Weights of a small transformer language model: a variant of Adam for these matrices.
MLP neurons of a small language model. Each row is named by its layer, matrix (gate and up: input weights; down: output weights) and neuron, and shows model dimensions 16-111. Each number is 128 + 24 x the weight over its row's rms, rounded and kept within 0 to 255. Numbers have three digits each. A neuron's up and down rows have the sign that makes its largest values positive.
After each neuron's rows, "fires before" lists the tokens most often just after its 100 highest values on Wikipedia text that the model never trained on.

L4.gate99:131112142134168164163137085141121110112136160161106093080119095117138131082115139148126143121177136074099122124129105111119097069149115146108131103091135132093103137104113172173149152142134099116139113116140125111121133137118129061145116146121101139112139096125064127126140122159111166072
L4.up99:177106159153160128190109125117100140111115116169112135112118134136099152123108108113125086114163114100101187103129093145155101109135132142103114121092121169080098155120127152157159124158143137115090118160132138151131172120120137086140085142140138139120139139145124137157104099167160125066
L4.down99:115116114164084150171098123125096122144136134185098135128116129139133161134112130143128101136138130129135181102120110144100142141152148128111153145082108158130122196104106152171142160123142105133112109100116164142110123122126156142120136139133114154117138151133132099164128147093135090124
fires before: "ing", "er", "s", "in", "ed", "ers"

L5.gate56:140120127130108133154127146154137148121117124148113152130188136142172143083097128146147109135107111124110141106126113112099134150061118073120133091172112135151057161142156124088125110134161134133106174141141104153165101147116139105102131113144145159105095143108151115146154150146133124144
L5.up56:102165128149111115117132113139132162121148168163121109119126109156166120151131158138124119104136070096159121148138105125104128161092099123131143145141149171135095108137113158107121132103121176133187169123130160128131090144124127166082127158119155096149143111150140162131138123147138106108
L5.down56:128143130134115098110132147155156156115121140139105154152117159129130130104140095133097143148100140126125147115108158090086141157095136078119145142145114100127111147117134114087074127142171144136111112109136117093144073103116072114101109148130129136126132128098161122123147166145087089205
fires before: "e", "ir", "ent", "ad", "are", "is"

L7.gate174:129155114143175121155141147097136131116138092110110178101114136139135108144116120141150127100150111136121120106103090153111147119118105112102130120116110169116132073144143136129127181117131091113144062104128146147090114095138143152098146143155161159120155112091138152176135082107115163111
L7.up174:119112157091135118137139133110181109132092115146097150148154082138111168145139138156105158132156110148148174189131082175131114113083154088160176106125094126100123103098102121135128140138123135172152114110121134178120174137160124130116142158150124115118130143118146100143111155083148129118
L7.down174:145106088100112119152148204125145140115120156047101152160124132140081129121070121160123119110081137153096178137158117160130132109136142136138108129124086169121147101152121137132105113136132158099137088173097117128147137113138144178116161100147139144118092119088109123154158137120133129160
fires before: "out", "s", "ence", "b", "all", "le"

L6.gate311:099109107162171171131147116139084152126129129107110125156141153137136134089091123110148114159142147161106113164144079148114066135120132116105081116136135125180115165114089138138113108095138181108098131087126147137149147149083128127099145111118133128116144108150168103133094141116139169179
L6.up311:116100121149124091100183168086088131156125141139133180157114132164132121102128133119132156141096141131095139138117128124148079106104112145132119124132123127155120166169134152122112119151168147104178137129128122156140137086080161151132108129114133124152140147152145121120080146150058124150
L6.down311:116142141142152127084140088148092120105117136136148101130116128139082136113155195122105124093115127130118146146163133115113109094129110140149123105128134110072119094171128091104118157094116089154124087120123112155141141088139094102098163111131111153124147121174169107105167127124147141128
fires before: ";", " |", " ("

L4.gate96:158134158144167144176117108155085144138135140139121126098137147096093172118136094097121139156079087140154144105158144105152140120142121138133120174128148172170127142123120105115142113118073120137092176136077134072130095125097106141081133118141144117159146108132083093140122129169154126121
L4.up96:143115125123134123129095116105107104108111145134145102131114146103128105172150123133139128115150110161121136123138119142135115154196139121147186158113103111159092146115132116118117110110123116106113132169135116127105124164129104090073122199141167106084078102154152167135120157143144131118
L4.down96:118104133137133186136105169123075127158163142127096138119134119143126151152108128124076146090145138155099090141128108096115147121143125136087116131107132090134130113104107117143137137168114147125137107100156182122148131142162081110125102141167120112111170126163141160131074127161154152085
fires before: "pe", "y", "uk", "ed", "es", "b"

L2.gate255:091118126134101135133138145157107134088139160163095102146111113145117104144101150121125196130144090094106116155096141095133163103146130136098118123087133132104174124095141087105125091159163161174108127125140154170095108076170112136140144125164150087139104135087155123147152102157156093113
L2.up255:122135118098125114131140126146161167142160103108092136137097160133120110182139107154124122111179129114133117137090099146125138152112092118126065102131132099118080120105114136116123110164152152131162146079159102130120112179167129177121165118158134121168137101147101119138112130122150136103
L2.down255:118073140133098131111158141118104148113080116173113153102142125127148106159149147126088170098111146124160117144105131096173168126126142154157133128115095106131187127117122135141053110118112138147129126162093089136117114102103121115128125161128151135128120117094093144140129115110126131159
fires before: "os", "le", "any", "et", "ish", "en"

L5.gate207:138117147135116114162183120129165105076156118107157131132098102132139121097186091148161116148105147133084122114118102108082165053139087111158100170142119123123115154131131159156148123152150137114115117118096152150105126114126137149146116125150101112138148154153118123139144127111102124109
L5.up207:133139117138151101106161132092142165092120171153135150039126131144130161182125139157107163129117127169097181148145158143120097129185109170144129138118139124121114150189159109126149135107149097109130150087128103161104167160161122114084116109116112140124128102142114153162124118154091097093
L5.down207:135131165136155118122121157073120134101171117138124145100121099149118149169125108123058156106141161134159130117137133109113098120077153190117143166114093143150150107151158104158161144139099081085132154132168124082071121103138147138148124105137106149133154153133109138138107082104076148101
fires before: "r", "in", "ack", "ain", "rib", "urn"

L10.gate222:132158120140175153109145132155102116109109145119133144137141160134147107152131134172145134087150129148115173125117115116073130157122118094111109070117140119159095143105098113093152138139130159137124164158147139112127135130134128183190127132117157125107136111140154110165107129114155141168
L10.up222:092152138087127149161119108137118100089145133146128108165159152128122145127097104102125121133151113098099142177162140158106173111064107158130159112150123155133093164157104147137096136118099144120136123099118107125085107084178107137163102130148146089116128119107103098135114151107147155140
L10.down222:136145136089118142108154088111115109096138147129122120134133094108155100111104164131190134101157093138151165107159127144113134152136180146140072120055090097142162136136119109175099103110117140094115131124130122115130129134104173122123137144153134141136148138152128100137142120129113103108
fires before: " |", "e", " season", "2", "ot", "ia"

L5.gate198:129145120099117151150104180136101126119136135108121152158132124142102125109128096140136110094133118128116198161116110128126105112106154076078092110176141123150152144106135156109098130127096097093138117091097140166079112101123136155128085120158154150120119146141178115113116137151122121119
L5.up198:141109140123118144151079120134104144090129158128104111134122130141165148125176117186095103118141126106132145152166104160152115149135156124133140165135142118132138126105157160097117137110117136141143108081127148177145124127092105162155133109151115144094100087136160124145129117141127090133
L5.down198:128143163129092147135117102103101167128120129132113086162151137162154151119105105156110106130134113123175145138086137131164145125093129137146137141130166112089142137164142100135112134134139114136105170144147143170136116164141079183114126134148112145086091135141158119142103152133075101102
fires before: "r", "em", "ru", "it", "er", "ant"

L5.gate2:141126163120155122113142124101116148101133125141148118086140187130127147170123137101130105087133092104069116111110119129125142150158122105129093123157121155165161179147105104098131149123153135098119144130124148124083088088148153090091130113162126094135131134153110133165132116117129084140
L5.up2:116124085136193095122135127152126110123172110147152113069144116145139105080139079111123126134143143104152146124127130101132101132181126121128170142122125107166107120096140140113097100115134117122102100144170076123133135117134159109096137102161169169139136138156142114099111112100169109120
L5.down2:140119115114140137122177128121106116127125149109148124153171136129130136095148122140125120117075146113186136151120114138134108133154125136103139093109134158135138132156113167156126125131128158135115132129134117131138117168123074112089125136137132121107129119120133145079151097166159167113
fires before: "y", "es", "ced", "ter", "g", "our"

L6.gate64:106143112131131113113128202170115169117127122071101148155153114155111156140144179134122162159098136182087134135099152139109174115170148128133087127141136147112136152142149080119131138086150121135149158111137127133123153111143112125077142125148132091125139113161131083112098087131125144143
L6.up64:171090118113127136126174118123115136130126105176113160128146170126130107175146124110135143144100129128122146149148127154142102112173085134120148110110118126121156143139142146161106118123127137114173125126162148125164132130084153104173147121139131117094124110157171166116113103132115138157
L6.down64:088143104184146144141168131123117147135118166073113127121133150138103101104150181161147152148107138096083131131117103135153127138088128161168090142132103164140167137154129114145126160100165108156118155128177128162117124132150108105098140137144130126126152185132122094075133125129109122105
fires before: "20", "19", "p", "0", ",", "c"

L2.gate159:134135154164152143156106137147083137137128105125129167142131156104145160106149130130131146100116116164135107146170117125134098119127116152107121129108136157137062139126151133149132082145169103134090149119142111148096183171138153151142103084125135158104144145126109067141109134140120167137
L2.up159:131139091121100130142150132118137144121145148126146124169113096137119155166148133130132172159124145160149103155142145107129114103155134114152149106140126123136150116105164144144102079135166080148133160185121167160081131133103142137143088120089158115102138138141178104148125128112162172099
L2.down159:116138114172129178136109083090097081107139156130091137111141154135114141121136164138165148132112145094112135098114117122130128113148103137104121131102132114125122110098152134125093130101111110107126146134142137135167143140134123112134082127157107131118150144124121082086110129100126114141
fires before: "20", ",", "00", "-"

L4.gate113:151158112110139128145122142167144108107159084104134077125132150124101093129118110110112116155106130121136100147144147139154131159118070103135090158115133135159130119138120089136127146141112142136122066078175147126139098150135105118094123126139134178138124140115178133130140118129146159100
L4.up113:166152107135143136137113149136120106119139107118099133130146143145104129122126143077130106160072154174117108138142136111127109127158105104142100182101119130151120148137146146108110097148097124105114100114105116176139134118097118115147112130157147126152142086103136132128138128136103181084
L4.down113:147175111082121104131163145131107119118115117077140126115195180153121112137084096123084101127174122145152119160086151119141175102164079123154098132113137121149121129124110126094137121106148107106136071101142145160131134131126106123097120155152131168175107116103118112152142081130152134139
fires before: "ed", "her", "es", "hed", "he", "el"

L10.gate134:121096135105162105149126127140128106112133070118135142107150165085150114178128096157138129071116081151106103098156143107130105122131133101127125099121133112118115106132103126115130118162169091100158113130141133107095182093109156117110147118121122150144092139094157113119124177160137151122
L10.up134:103114140139130111143125124133156124153116110117175126131143124133124141129103125141140136112112148121153136142120116162124165081145170126140159137123091146173137110125121145142139131140126076113116074102105122107144149178127125132109159158167082152112143172107112111133121135134145129144
L10.down134:124097141149122086125104145122119108141116085163149124097124170145132133102162114118123108152169086114109083140127151086108159161146171154116116112118136120142136129131169134121105106166123084141118138148054104117139129131148129095134123129140095135093101153115141128147137116166124158136
fires before: "I", ",", "on", "ign", ".", "oc"

L5.gate40:133129137106111105117142121143123156124129134149144164151115120109095134140139116141163147168162129129114105175152126141076127123144092128117121158100124100095111093110186098114134143122075149140137136093159172127115126125144091145146158119122121126080146158104131128146149167089154155138
L5.up40:137155115139116153071129150072109116092157156151111136162149141093138110091121129127116120115130129071186100167131128135152109143099097130124115153152155159079127131132102132141106134091119178110160121140100125166133113137141137108124146136168121140118165133144158161139181088110123111101
L5.down40:140120134125134134132120081177184132099143100150149139154114142128102121158160060109118104113100185129161106135184130117153126099138137153101080140096100129095115085178153147121102144123120128169112117162137131126104153083114120136100136098158085156154127106119106160144111078117112110141
fires before: "ult", "ear", "id", "p", " of", "c"

L6.gate218:127102149096098108180133097154154076100132139142140160133146095111132108096129166161124113086125136155111156114154134131149135128191122105099149089072129108146104119121130123124115159107132132140185115110110137124113104078101135139187127124130120156143132134132084164152124120096126170113
L6.up218:160162131146128162140100088142157124155134100105163123125145122148081085142172096124109141135126111107107156120144080161112174130120126128117184097163100136119073100117126136089127125113124144140097145100140169165140125165115113094127130133180140126113171128080128112122127093143148118128
L6.down218:123132145126146168113161130131140141157143087096152121095134096146149134139139137147123140132126132166103143079122131152140096165165150118142150140159117173080133124171106101148150106147155126126153109150144143119121128138156086110087152093114101116161136084115125146149127128156095114106
fires before: "orn", "il", "y", "us", "ill", "ild"

L4.gate40:132158146121134090128129101100090140136148118126115135099107162138109145133112096104135143114129150180168160163130139152174107093144115151106156126158136136113136142118089142102109128134138124150146155110101133114124118125095109080100120165109167109122129084160117124105164148115125119086
L4.up40:104104122137175146142126100121116094097134128169119144106142162115121132119132100145121114088156136141156107145136146125175105116125111169091150144140144129116120156116090168081123066124123119139162134102129168151126069130095119104104123136128159136146116070150148149152156159133129126113
L4.down40:126133118126173153116132149154064121148141141134095151143140126143135135147089139128128108128149139115149137138099115160172088138144167137112159148162134112155190108122073149121115119155139121106158122108098144162137127146126126111112134117125154139107135107125124137115192158124145101098
fires before: "b", "is", "ther", "l", "st"

L6.gate356:091082142145125125157111100116118138129121115136114141139092115108138114127094117139142179103126120085120160118153150106114119127078071147099109114102116136151093169153133116169128140141100142126110140098134121111120132126148130156149131110122104154124115185102132138115094114170144128157
L6.up356:132110157107136137090160112152142078143156157127113123134099129111121151186124116158141148101151134110168139116118129142129100110090127095120146140165123107139130114140107178139169167143108158143140094148151124151168168158149124120144124091137100076060136141168137156127175124150128138105
L6.down356:128086125154099141132132186183113118163120122117115123066070117127138110124143155122123132131135135161088116143125119122068136115122094167134122161144145121197097093141107131153145128133092174135138100114109127110168123122141132092133129159183167128119135161151112146112089101152112112078
fires before: "ish", "er", "ing", "ical", "t"

L10.gate64:116128119117154100123116091109126133107138169087171150147132138108126130157101123117103079109113146138105106159103130104157191157136130125115104142141123137133113131093144142109099120155119153141134148135134175130091107127119093146154095122099196117101125130123101129163148076154151143176
L10.up64:146098134099143170135151136141108120115107117130150131152152169154138130147086146149140085137165108151099129144105135127155166144125132146133118141125127128105148135141116177152103156102144135113126130120093123073137076160110114131172130079153125119113159132105149091156163124103112120133
L10.down64:167155128105117137117157120136127140103115117169137097112124100119123100145135182134109118214178086131118124173167129146161155103150112127099140095143104125113118123133096125152070152102131144137119132135132108137143089123144092120135087103119154156132148127081123140115143136095123146181
fires before: " |", "eng", "ult", "os", "ec", "ts"